python train.py --n_layer=13 --d_model=256 --n_head=8 --n_kv_head=8 --head_dim=32 --d_mlp=704 --vocab_size=514 --activation="swiglu" --norm="rmsnorm" --norm_place="pre" --norm_eps=1e-06 --positions="learned+rope" --rope_base=10000.0 --rope_fraction=1.0 --qk_norm=false --attn_scale=0.177 --bias="none" --tie_embeddings=false --parallel_block=false --init="trunc" --init_std_qkv=0.0297 --init_std_o=0.00583 --init_std_up=0.0297 --init_std_down=0.00351 --optimizer="muon_variant" --lr=0.00992 --beta1=0.9 --weight_decay=0.02 --lr_head=0.00492 --warmup_steps=200 --schedule="wsd" --decay_fraction=0.735 --decay_shape="pow" --final_lr_fraction=0.05 --batch_tokens=[32768, 65536, 131072] --seq_len=1024 --doc_mask=true --train_tokens=384800000 --steps=5535 --dataset="wikipedia_en"
MLP neurons of a small language model. Each row is named by its layer, matrix (down: output weights) and neuron, and shows model dimensions 0-255. Each number is 500 + 25 x the weight over its row's rms, rounded and kept within 0 to 999. Numbers have three digits each. A neuron's up and down rows have the sign that makes its largest values positive.
Before each neuron's rows, "fires before" lists the tokens most often just after its 100 highest values on Wikipedia text that the model never trained on. A number after a token or word is its count.

fires before: "3" 20, "4" 17, "0" 15, "5" 8, "2" 8
L6.down570:460497501436502473446516500492479461492489472524498498519465498559513539520510463516512488510490505512456491523514478486498498465499495497495473526459554522537463520508482464553484488475495480516491504484536535490494517486500464534521495466520460548476529493518513509476476498496521523504499477501526475523481484524535520544534525482463511489543468464509522508493478484482498510519486500469499510489481503511510470526461522529509529532490536469534535498500439505481522542507485473522518531528425467432482476523496513499479493525474479449555484476522547492501497473497537489509482486515495481499556469513464491531463478536503468503509507482510507525500473439493516498533496497506497462532476478494514561515488477482493506506513537534499506486514497506498541502505475480

fires before: "m" 44, "v" 9, "g" 8, "ing" 8, "ip" 4
L8.down430:486486481478469483460479476534548532519511464511516532432462475507542502516457526482488488505502505482523521486507530503508503469427468522490438498506512487494519497513488498463456499521485490503477498508504488477524463471520507495502531545535513478493467493461510550475509483533526511490536463500453472505523497525461491523515534511509484519531562523507535492549482515523521532470525494489514498506500555496505509445478527471480493513505488503498489510483489483494532493465494486525500504522465489451521476505459520510502469584495526477499482510511480491507450511519506517524487485510507472486502485519499511537479478537501497463512481495459562493451465496504504489519491486509467454486515498524490475536451456496496521473494486526464519527514516534492539481537497529

fires before: "k" 20, "o" 18, "y" 9, "ber" 8, "ard" 7
L2.down308:521517460520494461524464495521533512489451469481467492501518546475483485512493494517502522477463500566469476474517484505488485527504471473477515536529510497527512523494488502474524475487478541507447485506501466480500484540484495531486525470501511484523533530530495497502491528486503505520523494492508512489511525460480502521499475471493499500531474496499489469495505432509489507486517508501504513505488527542546498492507490487500479494490495451456532578497415487516496492507472481467539496533522495520431480491493478495523494497462513520481493494494497490514511500504526514477518456495496529501510448485496508511495498535546465492518507466478561468498497460427510502558498502515508477461536518513458459474507460513527502508505492469509515569452480506467532524472486516

fires before: "==" 32, "I" 12, "===" 8, "A" 8, "The" 8
L2.down310:529511509507454503551478522509537510497469439484457485516510529510537512522517468531488532481459511535485480477536484509468495484550500476477452503492494492531545525500482500496498525485529520499522507499499543489469502508445525541504538525463473483475511509513514519526508515496524524472519511466524488504390489499502497521512493472494549499556445505532464509503467505483455521472521488463519497514534516493503487531488512496499462493478500488461476538507490504491530470486474546495551497483541479504480459504503459495500527509502465539518493498510491464510535496465512543500501477521485524515496458480485473458496491501492467481490491534517477498493526470454492508560515526480481521463513479495483478508501471463457529480533519517525522518508532512475502486486503505

fires before: "m" 37, "p" 29, "e" 10, "ic" 8, "es" 6
L3.down624:527500503505490478492483475477508551542492495465501496500519535525498520450485494478490487478520488529526504493454518506486463535465498518529499502492496468456500512472466519509515490482493511502506508555490494504509504469548476531517537483477478472512502478477491536462498475505521500491531464471493517510506481538487423493492512502482483511521514467479542474452525481468434566425519474531485516494531512508474467470511491490483464503520524502460482535510466442477462459494498495515497499498550479494520472539472479413500490525499505478527482474482458528472448512484509474510513531528485512494473505480534475469529518499523493496484468499513523520491504490532455507536479519469549460512476487533513521489503487486533524487517513500541497505484507517510505503503514471

fires before: "3" 20, "5" 19, "4" 19, "0" 12, "2" 8, "00" 7
L3.down680:513493489469493481510521475492514506494486477506525504503516544500497489509498448491464490526465468514482512469497500526534470497514540494477508556466549492515531504508483498509493561530485478509476477492525504470540502514469529488495513503481504503490482490485474486486457522495504503507500512519554488471465553555497508549503521451512494449527510491509478506500463507508497460494481535466473470497499483485488517457520501499513494464493514504544477505532511516487492540459507450466509468575460509464502488523496499506515519505506535480491501465517520488526495468521533484489488476490484506496463476509523468503491504513479499450508456510475518513475502501494517492529407540468532469432486509448475528496486458505510521564506501474484447521517527535512482526500539496

fires before: "d" 14, "e" 13, "er" 11, "c" 8, "es" 5
L8.down433:444505495527511467498497477539513513483476491500546517567495519497516500447529514481550503461472503487491484509548504442511516494514513469492483475513455479501540506516476468528506499552512511485519502529441518500548529473530499472462484457485475515528498512522477533484534475520534482515441508482496527457492525497448499485532492484536538559515473549485488502450492510503492490479523468485510429512506502482487479546529553523508474507473489495465463500475504516514526514498537548501476525500476512461505497508521510504498472508514494520467502495467467537525482514503520505501534509528491482511499493535484513538483479487471497496520497499530521499505511511531470486516507474491483471492513523434508507482483487514475493503451504512488478468520545498517464519474503554

fires before: "as" 18, "ad" 16, "im" 12, "av" 11, "om" 7
L2.down516:507538532527485515498504523471461533505444498475486475503490535529480476486530514470445515512475519514481512494484502513497444539510490492478531526486512505527538486464488505482536507529500539498512488536502534461459439500468535530514503497508528497541512491458472477538513487470488487505487492495518476479432494495453513521460487504519506508531523508481538478539501448486524491489480469492491467442493497521494504551509481473515495512512469499527487517442443509514496458513526504517507516500528499476528448507531478531505503520508522506494499511528519501506491486497486502480498490478515492495518524523484514488442539500494484527484526442494472477473505489498534549539467467507501532424521488512508474496465458491533492491492469505520476478498457537501531485496531550

fires before: "d" 22, "t" 12, "ar" 10, "ity" 7, "s" 7, "or" 6
L6.down265:514532563521500482480512531500560481478500444523474506483484478549509508490499450492462513493461522503466473509514495498528481498516499490481515518497490518517528541503533470499503526492474440458501488475506490488487494550489520499501509518506508502495446542519492489519566466490500510473477539500495505489466529512445510487435533506511518493479469489510493497474523505503486483509514515573520484503520546467520453519511501483494551484459494494461478477498501484527491505559465513506470496452506514494480476477480464506538477533494486509521503474505504501487504465504545514498510512514481512501477462528484528519523511483498528526481502517495468529477508512506468485489494543517478496527514521550445545532550497514524463545499484529516502518519480456450497542468498476

fires before: "e" 32, "n" 22, "t" 5, "ed" 4
L6.down621:523524555528517527509510502485480539517499499527487481493445504472480496565505511513514486515453497536498507555498528534485476529478490465500472529507477542497519488500499524548479511480523468525480468505536507544517480470503522488547518503518508534524529528521565476502521470515551507465492508489502516488461507513522473492551464475521458471511492472498502501503485519501526471475525458489518490511469468482522486537466444487463475548508495514514508470511508529477469471501498521526507504443472475550523481493505514470539508497478502498509451485515528512454489508507513515487479491488498550513472500567487501511485517485546492515481488507532524503523460491529510541517529501503507481488500517464492490502476507492486547513509489437549512463484444529520498509496522510

fires before: "ow" 32, "er" 31, "s" 10, "ing" 6, "," 4, " of" 4
L6.down499:474507479512494488496527514510533515481518527482516547499513479497494508510465493517506534466502487513473519489553490534474518525505468534498492534518515475523498516510511549494505548507461482486490479519500515521498477458535478536460542505504536525563481531527515484481505484515538502474512535482496554539529489484499518542506478525502518482455536509477507514422467477561478504473522536482515517522502499521526481542497505514508558449506484516504462520492508481512437489496476523515495482505521534490507479510470493502493505516526486517475516520485481508483498476519496504529537535457506500485490494533499514468508463523466513561512469491445492476450446545529464535482505516456516468507473474498524501479509520544519487464543532528525536486494463497499506509506509506

fires before: "al" 19, "it" 12, "ar" 9, "est" 9, "e" 5, "id" 5
L3.down589:501469510498469488488509506495455485470473503511523529499473545508536478499459504481492474527471459503503484497484502487488499488402473484442470535480506436532482516488442482504471537505505495543484515472476508494510519533515480475516528469458485539475441485501465526440499528489526523465513453474508495484485515478453519559478468513487502466519507513510503516514515518492539511457506496452465515497494525525509466495481514493476449480504493524514505528472496501492522518513525453512491523524478530498480523512549458492485513495500467474454480519501480491516506493495500464503490522503504497536463468502495527511457519514498496475489506502496525490513507514504461541483449480517542471489518500507446489504497478500566507509476480523511471526499486545497495486464462488

fires before: "d" 27, "u" 20, "uc" 10, "es" 6
L10.down313:501525449491544508533449511473486515501549533498529462537511508474469518493522493473521496473505476495535489569491509498483500490501494486514485483508473476512504504532507441507509518467483524483564481558478549529477505469535497491530508507499508520471564526533518489508459528524512517520492464502511539525498491482501516471494546471472514513515499529512514456504532516511469459493515530499505491535522503509497478498555526510502505494526524492476483452450488488465515507482503506493524462481505492496541506527517477509494499511501487512510509469501517507465498503501490525457508473439534480512485483502493517495495505537528511511479539483591505486510475486513486499513543504534528424464484502483490559480516502460504492494484502484512498458545471516478493479446522500

fires before: " " 39, "ia" 11, " the" 7, " in" 5, "e" 4
L2.down415:522490523479501484472493478489495483539497502514494521512465529426484480465527525481458475513464471494501479534508539481502485442540511486499479528490492495536494490471502441544503511515551502527533518496516488492512481517522515464516477480488497486537533482494508501486477543512524535525533464529482517495412531500540433503493493515511456497519505476475474513473495484470498525504484529478495510522507551521490451502517483467488527496485507488485502510491489493497514485503455456481533534506513534519502502528522465465528502503519475494480495518485515491511530466496525514506502472551492477535429449472501551471471514502521541490492489496480522488462502495468506501527442498492524474504495538482502483474452490528535524502514483513536517519525464465516491496510524454

fires before: "0" 17, "9" 15, "8" 13, "2" 10, "6" 10, "7" 9
L2.down290:525510477473474486483515519465494508483497495530492502479481530558497475487487485519492508495507531446517508499483501440509485476494490515503491497468475478454478520509478515521534528486520528477565542486528523503512463482496459464561499501534476518501492487473459508510515488519473531486541510540545503516455494512519505508535473545490504532480515469507485501473416510503512485461491528532506524515475530523514497514493521553518505531510477506513473484530489490464519474481482461502523514467486471475520499544474527487501504484477467514467485492513504513551574488501521502510494541529545486500477488480531503500463501515492476486465518421491474517446475488516504483518499502467512480483458505490520506485506476534515496520479448483539505465506515556489468471497490505

fires before: "he" 22, "ion" 12, "ter" 10, "e" 6, "st" 4, "ing" 4
L2.down155:535495529482478471512490469496504473506489497462503517497471516479502494528468497458508479479503432465472517469444533479505496536480547486443489499522490515551479507493485481478504562502464489460481477512496538522458496503476500524524530566491534502482510476512513498459536508484475494529489493520485537510496505490515441499542513528497471516528506504502528521497520497493506522551499527442493510475531473498519481513471504526483486553527489481477517516455469534479517495511473484517494490516502507516501504477484506453480462470472511509488519518481472489497470504475517525519492500513474513463487543498507499485503506506490525447454490469474544519541471472489499490493509486538520510512504471502512449517465453529539480451557482519528513541524521530482535472456489478

fires before: "m" 42, "p" 37, "b" 5, "ed" 4
L5.down286:523511501522456500490441532455470507515467519495540481536488510523526455497487479496527527510490496532508491505455513531481471496510455507472537478482479491473514541483496526531502490518498532486525516527508521497504455487526470487474495541500533467516507455494475528442505473538530501492504496485491486565466506514502489521522510514459499484513496503480488520472476506535479507487516511524545524469485496475494482435458505498510511529505517537499483503470474439509449465470530536502512482523495461510510496530500465500501483540533506464516473538469455466463512562504487437474502525507480496497489483499506520433500523491528501516511510458493513518492524538544491529528489549461518472500516499479503523499476473507487505517481511498502459498498487521552503535466481477

fires before: "e" 33, "h" 17, "ed" 8, "if" 6, "he" 5
L3.down515:534528472488503515477547528471516515487470507471508502471487508493516547471459531508459498512497513498479495470515527496461490560441485487482461515478515508436510522482515444474538516472493492498440494502501496494492518522494544527506506560457527498518492504502459533477479445524528503473509432482544501489474520479527449465512493510502500486528462507474510533487475492515516513490504480501498530485486546483521475510497504532525494512531506472490534512469485468548501532525459520528519529499494519527503499491479480509507534478507503559426440514492494524490536463512493456492484520528497493494514531513486519517476489488519483491459458514472471503496511489492531482512518484483481458488503527506523493482514463457515530538491530542507505505469512478520479518474485490

fires before: " " 25, " J" 8, " D" 7, " L" 7, " F" 6, " K" 6
L6.down185:508488492454512499535469502497472504487498471503487514503483489488491506540510497531512500514489527474463514505487525490482507499535499463507524522443486493460478508530513502521524474492508476483526472459520560492554519548486525492538487527535495532495525532482469469542504473475529524518524478487501515506378524485504475494503473481461522489516513556473499505505467469496500475509509538491493523522501542482494499496498514478498481490522494529509465469479489538502484470539504490519522498505508476503508539478532469455539489484491537577513502518501491479525522480487577498475492489569472477469461492497538516491506511486487461460504516499506475549502532471516512510494508465515467536492491537521527501522482468512519503480522509488497487547524482536490505527494528504

fires before: "s" 24, " of" 22, " to" 5, " " 4
L10.down237:514500485496517509505545466439471477525525482475500530496495515494477485543486453528459507455516557517508524501503502516454504517476499541499496539483542532488471540478514525520513510500524470516541502490496509518489468499477499513479504505513518508523490512468526490519532481527479480472510493519449554504465537509512463487463475497486521510487514535492487509454488527522501465496463486501502502506478514471496484469494534474449515478509505507485476469510493485540454495480452493476523467494492532492542491565517452468523508527551512563466495519519511489449490523505500532470484501472519470505493517544485527467537524497467511537512506529533487473494512497520497506477499501542506423483471505544499506498516500502540473547496479504491538511470457529525518528524502498

fires before: "m" 22, "ver" 17, "or" 12, "ip" 9, "d" 6
L5.down541:470512493510511496480534523505524520487542492493449521509496498525550522494486520544483517524499476533541494474452510502495535517498498493508500492521487521455508497503493519481520452549472526532476523514494506514472517461471521512532508510478505513470497486489482511471520532507519511501469487475503457522506528530436524473529508458511499487525517546545493455518499498485515483454495502494446510493464500464491460479507468444490484512487501474535535448478527534523513472448475489567524493546488519478456495498500518521535452437505520532468523522512485511524447524467473502499466501484512493542486489513501493511522471499496488485469492471496495510475470509513469539515483513541460472515461503493455549490522479466491542517498487509502527490497482481509506560497500509

fires before: "s" 14, "ad" 10, "p" 7, "t" 7, "c" 7, "l" 6
L3.down597:481525521494534474455488523514522495484487492507473487518471504503537472515477482486513521479472511508505516476497539498548542516458517492488463530505485536510516552533503521526478492510450525462493521471511517490488458542547548475508503527479495503437496525466500469530494529513507475509514517479484474473436492495495522463510524529468509530510491515501485490490483499480494531527508526491466518476527523530485535486478477486465464479513477492450491504490495505516496548522495536510494509519511499528553465484475518495511499514516478481519445475518476455462526508514536546458541514532508474510495503485466490505489491529425467504460479521481479522461479559512496490488474571465486501497529534510516489508503515462474489517487494469489508518485465534469516529486492544

fires before: "ay" 23, "ac" 17, " A" 6, "us" 6, " E" 4, " " 4
L2.down27:511506444479486443493489510491472508486507443471519470541521519480503518506497469472465475536486494464484496497500461497495489502466574511452465538521536478488477524474502526477480536554517471483493453526485512519503499477542524553451509481504504486491446524523455488513494503521493537481476526498539535503512501483510521508540501526531514484476474516511498511471523510513491507493522479501554447460499477515535457502490479510490507504537462524511543507466520495498488481460492489493547510467495526521483496489472508516471484509497495501490477505483488472510546505519512487509508526471488498527498468490484476507477430501500478461482515501525486447478565552514467525492484558508492475485507482498518478494486518497484508490518508507469516535496467451475505459476460479

fires before: "ad" 16, "g" 13, "av" 9, "f" 8, "ac" 8, "ay" 8
L2.down546:528494481504518560574463535475488556534512528473486502534495496516495541515486533463491501520489523470484493407475472521496517545502468483466471522496484482541536502483464472507510515537489493495501538472477507503491508518533467549494497481486507509457546509496460490508523487518511493484500427505495522488487501489482534549513517498520475502508521494515493500518508487521533498542487521492515482510499488514523528507517470462524452497525545493513499504551487496480471513483498524519588542541536534528526521504486488503521505456508538533492500516524482469512508502503501487461495531516523518524502451499492509432504500542492466460492505513508536481524497540498533515490508486497495485511498521479509505473517506466468518498476532480520516528479480522521518517540485513

fires before: " |" 22, "e" 21, "i" 8
L2.down631:518500503465507500470516479513540499495505501510489496490498505538522540468497529519496503514495525428459505516516521522494551483523497478482479481472542505492513493554526497533504493518504497455524547505469497533521517530511544506455513486523507507525480519472525484549542531494505489506466532502505486471413517536458501551509497477465496482471523519501508468523448484486474525527493529487506483516513526493493501522447513480490543485472497565493526488511534565491498499505463533515524511515488500485515475504525502503478513529512490510545511490459481484484518495493491518467527485536514489480532489464488482548483483449490502461515506515487454512524494464507516507505530523512549505484542482527464480481497487501544524506458490519538486547531523445523482513501472477

fires before: "en" 29, "f" 23, "g" 15, "ing" 14, "h" 6
L3.down670:526479527485496514499493483532506535509518506485503507461473511527458468509538464526436531519489506534509550438524491529489486501471497503492518530495453469522517460506506485508515506495515478491508503530528456507530514512494483482511482506466474551556499542497484490502507495531519523498507513547513503513505526487491511497484483488491513501480489502498476420481510493510531537485484495513522499484492454503491508480524531461534480526523515513478514499532482476500492537501528484513513520487514476513472490477469523529496514488495547512467553510490479514524475481518518488522492520431489489520514490519506518469517523495483450501521459472473563502501462497516464465528485517467493481452528487525520544491494461491493581447482491450503445503460473484521485460509466528

fires before: " the" 16, "e" 14, " " 13, "ly" 12, "ce" 4, " o" 4
L2.down124:481484537493510501513514513483482516537494472514495484515516512434517446459533483478437472485466513510487466538484525508541506461529514490532490535518499491481496469489508436556537524525520479494512523531485508481514530532489540490519559461485483527543494493509494480519524518536507567469531500520501547488462544517507462499520500504471485505502499473497494510484523525476510535493478549497528529513497483515527445548529486470506515513509487513510496501496480501484502483528501468483488499507523512490510514490494449495532504544515454516490476496513558491523514491516482454474499500481545497565464501490463579485509511501506498484497517482514503478486517474481530510513474516502526509529473516499505491475521456501534525525511443504504518512501449492482491486527515543

fires before: "ic" 17, "is" 13, "d" 8, "ar" 7, "s" 5, "as" 5
L8.down324:442465502468489487504523478512525548488514468497435497517483506473487498489481496510482518512477504474525454507488491529501508493559522523508474483519491489541519532461492515473513503553490527496515531539488528484517449524472523528521507503478454483526497524506502492446549496516495477470484484472516507476482492493536460515489489441462518485532499537519460528485494479500484487511561515529484492513447551500495481533470518485490527469487487501480489493481467499543507517473489509545498543523505474522498492507525494491520526526480543535464497503464505461509496487517470532457521501503455509483462502509506464475502483506490551480515510491485466493481511516533484479512502503489446515511507498524485507478559475507533473505485488515467515500460466523459488513515449575

fires before: "it" 28, "s" 22, "ed" 21, "e" 11, "es" 4
L10.down439:507482500498509518500554514469466550462498478477502548452486488487497506447495498493519499483463468509475505490493509479497484468517446507530518493484521510500487495492468480508507470477519454497500513520514532493465472507510501474483499524490500499534506505527484468492456525477496463436473465471489555493459475501508522492472477496463466585513504463498548498470486555517518536516493503481518485521488456477547486526454504427518492501491527530494510503493503523488518501491481469478459532451490518499529513475535484478534526522559513469514481489511491532502509521499495460489515514516536511495454461505496497506490497487544499507532538490500536474504476479498459526479485461531496515510492510469498491526522486485540477518487480500551477434517502481524533523486505471

fires before: "ad" 16, "g" 13, "as" 10, "av" 9, "t" 8, "f" 8
L2.down100:526493526485502495518494526526525498510490497442486489537508544500486476483479501513453506456498462503476547478480491492532517531470522471469490527495485440557540539470476516516510497524510519470479516528509490498506491482427509478461524496484479545504472515516485521501503495513555494501553492501523518476453508484470494534496470472466499505523512499511515461497446492505532521483511525493513499507542505546518535539508501462542471480516510467505493532505484469509497513478479499504555519536531478499513525524458484510513513463503515539482487498499476508494525454507480500497487449507513518523494494492503532465514504551515481550474525484440545473478473514504541474523458514516552465448499529481514518452500478507487520483502506501502469519500489519541509539489470516

fires before: "k" 26, "h" 15, "t" 15, "ame" 4
L10.down521:485519508481459503571536502478490507511456485544520507496509497507505466475531500495500522510493503504458472485514486486468505489421447464517506490481504455497494453487466504477484528462478501466552493510485443475488525498479503513534498489558527463478529529543509480524476496527525486502520479491521501437491484470494464546507515494511487497501508530486476474545488487503545504495482514513532510506505505487491514485473526517491498515502498524513466470464518513517496484494522476512516476531513489477459521455444472464500521536465470521450519477518466500532485508480543517510480474471486517510484542494487445490511483482501452495514494479486509468517481509502470488527525511487504499510453521525484525530444483553506487473524468488543522488509526468491445535503532496

fires before: "ad" 16, "g" 14, "f" 9, "av" 9, "a" 7
L2.down287:515490477500517514546483535488508512510491502500493489534524533486493493473475508492528483511498488511476474455500467511524509521527478452488454525476483480500515510466469466505517530569489508493503551516490504497491518504472498540466501502467515569489527530531467458478519483522503533472531496517486479487487485492469502542516494482507510463490561518524509511511517498501526528540476489497503517517558521511487556521527483483524475514496515468509537493514465543455523514480484508493537526544523479512560514526510502492551487457510552511512526518515492501511497483556507482520485513525542543528482507461494514468516460541497452480513498436492534486504501503499550487501513485515514466495513514522511506498494485484508547486507515478463497530458461518553547515513465477

fires before: "as" 15, "ad" 13, "av" 9, "ist" 9, "om" 7, "igh" 7
L2.down458:503531505477481550492498537478501497501496496485474508528516537547515476516508513432413499490504472478493514488503516533479475525505456493517505525453529474517516484496485509499481505504513534453483474507487518506475472496420487523532513499478515462523529519456507509531443513468500496511517495485511486474440501477500510521488525513501512479532532481529549488526517492483520511527488508524469504469526489514485482535474497495513478546509451508515504508514453489523490443527548506494515512485507497469530484502514502536497524480539517518481452487497516534505539482501484523479480506490513525511484491498504506518485553509456482557522532450472467457479468485476491551522503493475478512473510461526536473503469528503520476526479498500508497492440456516497509458519495525

fires before: "g" 24, "p" 9, "v" 8, "le" 7, "f" 7, "it" 7
L3.down517:519515467489457523476523511524483468498500475480516506525514495513507474438493497513549492517522457509491507529481500499493515473516477436492452515507508516473496492502479455476504500542489493439487498511498528542546516494451518467479525502493555557488481478506482451495525516483513519454511541473462532480451494492508533533509530482506517472489514526490512481511494504522588503510500514508497480476541509494474501525501459508480510488488464507503511492482484508487503502451492527507471475536513501499547546492486527487534480422486494477534518499487496496500519458550512487530499466530550481533483503515537489513472508505452486503489495496498507519506522507527507486526516535500575464478477521525466510501503485476487536499515530486475491532506498524510566523481492514

fires before: "it" 23, "ed" 15, " |" 9, "an" 7, "ing" 6, "-" 6
L10.down625:519484509450497489487532529465503492504497471505508523483495481430507479517510527477486502465465474485486455477502474525455503501460526508490482469511444495451508504461499527522488496451482479494504500495488530496455519511472563497491520516555486514508521534517476505477507498531515498527498480516495469506497487500472539541477497491510496528512508438498542477464505519478521521536464469481488461523477531550518522487477517490510505507476525523489533501462536471482471458504482497511504501474545454498534492455509506491458521459533495479542482503525467504560541494505533504492518476515520487472500461541525549507479518502493500452507519490491498492575483495511531517493509538518501504494503545525446505485493447538509480490498510489541508530483481513497511478481474476

fires before: "e" 20, "le" 16, "es" 10, "w" 7, "ar" 7, "ul" 6
L10.down361:508462450517504465522498487491530544470495496463561441508490517532514504496546516566486469441489498476480514512506479466552495483498469478518525504478520529494539474505500499521482521470496440537501528480502472492512506531532530480498483475453470511515490501493470522488520508518502474455500501528513517531488445486461495493517486517464449510509546451473495484472519491495495518463495510521520472509540488516548513524470476492513518535501491480511501452463513485493500467480500493548483516496488492509507465502538496523523506509498496536545502429478493545490516539480491504471463538459508520479454500473510489511505514481473530491478516517508469506523490519510512487510543538536524522478497484506537500486521472533514535524526487480491508441480508479525466499479520499

fires before: "s" 26, "ment" 16, "ed" 11, "ing" 9, "v" 8, "u" 7
L8.down331:495525482495512527496497483517475581502515486466520521511540532493525517519496525486510508488472539451505500499501480516488538479489494508494474550535449447486478479531525501470503524511489476517458508504459467517485481522505453473516527483462503511539495501485519541474511482468480485512482498520465466529551511561543537524515513529544504498472489474455536511473479520513530473473487541466505480501514501521466507507509502489516518572529500513527456513497510499502480505502486478492488496517495517537524478481477502515478483525473518512483504483473465482501436529460513494496496483463484491509485514490508529543475538537507468518446497471525475502516488446508455519506502484491543492523475514482472458499472511477527511446453471538482488463494480511469531515518510497

fires before: " " 32, "ia" 11, "e" 9, " in" 8, "er" 7
L3.down285:510514524520466478479455478524503503514516496510445507486495480475502508446535477476461476523477502540489507522496481527510550472500481469456493477458515480538525482501494493525504454504557550531524518528505475476489493504492474467468454524500491487474502468543506507454518523521568518507555490514516506474500495524479480528481443510526483494516526480477493449464484515497485513531500501458483494501487537523488488477455480509465497482500478478454527499505530520514543494545497451476519487485496507536489483506488473479523532484482459463499466480515485484498502525516535488476485463533486489532477508453484525514499557528546566514455499540482517501470513506465510495504435484506487486513490478512495475482471500516478499460541486500523508520481480503508476494521488508

fires before: "p" 49, "m" 31, "e" 6, "b" 5
L2.down209:505496509527473509506469532430509541535439475514508463508508532493526498491484474522525520526473475542500472538500516513450455512526489509493498523504508477453467532504460507474520451507489527472496519541529509522524480494533461505505506507493498492510507474458499533442507506514522460501507454477477479543507492483482458529471483533494491523514502476486545510499517536492474537473511462527509496461507527501494481431498539462509462518504545527505494528474473427476488465527507501487475484514522477503497487549526500476502478522501494509506514502490489523495468518456515467493481493529505501529476477501523516460503520469476458504498471470476529486487500496541513525544456516468495488510488477522503517504515498496516544522494542499526438498509448506504541493521505519

fires before: "h" 30, "c" 19, "ter" 7, "k" 5, "he" 5
L3.down381:523536476521480487497517495483495511469500503467474546526506532499514493527488457506475457469479493500466507487477488476481509506429491504506481494478469517498515538458519483475554529477495534479478504540461518504521514520441539524518500509482536492507473497541438494469487466520506479520510450516559529460492520509470448527517490494462483508528483507484509509531509503527544507494511530487500538475488483479525472517455546511505498479502471502499541508508464479493556488555462512519484500516488523534498465479462492505501465482493512563475496501517481514511528453497506513482472471446523472480489537491496493472525512499489483478473448486456506502501553494501512476512472477485507482498477532507521493490554488523478498509470496478520516513492533528459509529472481549

fires before: "k" 30, "it" 17, "ld" 9, "t" 7
L6.down244:507506471490501459477530490512499500495492433488553544543460497483523490526515473493502521511504508482500507477478492495492491501480530495461484517442451464494461510514467500489491491490502499530506503539482494492444512507496522516509464511493526503447518504453482540486488500494518484528501470492528519468500483495480466522493483527492522528463534488477520460536477520509552487481497479523550516476548483542554466504490484499494514474486489527464499492466500539466475515512443519501515491479488505509535488506511484509463493495482469526473518488524477496500502530448545537526546456551501517529449509533478520501509530548505523486495497507481536489489494491470497511528496511520472431500453508489510510513507518442513536507516478517541521446481473480499474489443500505

fires before: "ip" 34, "i" 6, "b" 5, "an" 5, " |" 4
L6.down501:503501523532521462481485490529515500476490481510530438536522507515468490502535494494510477544444477433528474514480468501487556493492548480496542501459546495515526485498491511500463460503523478499522492542485507520526481513500463509508490534510501498512507498490520457504512482509482467497496495474488498447481567467490457485511536507490498495512469481483533522515497460485489453507470489494487493525472519504509493524460524475491517459486516472467506505477535493464494517490468485489532510458456510484469461478538510482524484471473505514482477503471498548524519490517486508515479505521530479502518499471469499458483498483529508553527573495494485507485461461565470498540448506523545502542470507529491498533487477483489472511476478487481495500525508495474493540454489471

fires before: "p" 48, "h" 13, "m" 9, "ed" 8, "ing" 4
L8.down167:518503476513483521456495497452524519490475466446528484488490529459503451485490498516542561531513491522517500518541535509483492491511483466515482519486477515521461527487490545469439509479516507513453518529461501510526475489500495477533514552533479504508501479466465525487522469539523510486474467491502506515492475520521476495486528511485483544484522504473502438492486469501504513517525493478487532497505522461473462480501513505518477510485474475429527500509488478501476503504509532487510504535552511504460474516504443483478494497530490479520526529531507483533485484503486456494522497497509480453473496470554494446537555511502524519532496491514500471499518477512481545529486544445488482468489513519492498539503455516538502555490478471545491504519500495499485478473497479

fires before: "o" 27, "e" 18, " " 17, "\"" 6, "ly" 5, " A" 5
L3.down425:529489503527499493508500489506512516482518491548512508439473485493502498472534520483450463556493498539509508557442516474532512474527503464489472531472512513539474509487483491526498503480543500529502519462461506492515502501511543472499496440506464522523494516473511490483527533495493491470547507529503519493458523519521515497539517489529467507481504491448498508476498557513510530512483536485498517489452504535509534544523526465504528506494467527492499514517529488508490469486473492489518474523506509480477534516523521512502502561535460507490487522473548516538480507520489479494471458492529472522510504516490531557523532519519493492493474477508569513488530490522524506541482500505525498513490499501482560470528452516519519533494481484481514449508449482513482487548546487

fires before: " " 61, " W" 5, " F" 4, " L" 4
L3.down464:505502507501511449568478540483509516517460517498503503495511503529497530501517493506516511493501496480498477515488509497496525492529508459468554503442476516494486492532482526516522531473517455480538525460491484488534484496515557480508502497526496499484522492485535494505483481529501528487507453483518538539321496482500512540503481438460494516504460507497510521510451517497508502503479534503477500488516542520515500508472518504522507527519513494490509519498502521501485491513476502506497502509502503494489508518568500496523477498515451521494527530513482499542564471476534496484474478569490514473492484485524483478516518483503463479475494486496486535528502485509500497503493480493497508482529538507484515493462444503501519485498490466498519516498485483510503503516515538

fires before: "o" 45, "he" 4, "===" 4
L2.down658:522509495470475467522498507485510503494503524445478511520455560498483485506497505504500514490504493527440507446519507517506519509508488464501468515511486493521478512531519507504498495473492531510465486487507498492489489508447497540510497487439482503524536454523504492504458510488500468519499481495489454539411505488474502496493487502484522481514492507479521537518471511504457526475540541478459520514474506504496511518529484511513468494479471488523509565504421515496489500515459519564504490479530571511493527502490489468500511501476523509456487496486535486492533467473504486470498530513490525497457525509483461501470526460502487459521501454494521510522501482472499506574481483481492491457518509518531471487441446487505498507514488499515498517505494508450499483455478545

fires before: "ad" 20, "as" 16, "us" 8, "d" 8, "av" 6, "t" 5
L10.down300:527496504481537510497511572478524523524522476472517478484480529480484518539520477444507458519442470546485519516490487450517456536470534514514501523521524513513499455521481488477497516506498496511495495506508502533494495540467527528494492439517527506512493550503464491529519497508455472475462476493529485498485480505482526479421530500487516508506534468460494513508527450523539498553424469515540458527491545510468462521528493448507519499493497489508500507509491520504510518492494510496528511481518531465478441496467510503479471529508485492551534458511499504503510483519479477502482507547479489521475528499494505499501474439490516513535495509503518506511472526478506501489514499486522499519503538521481501458514472466496517501486477522523496530481541543476465516490499522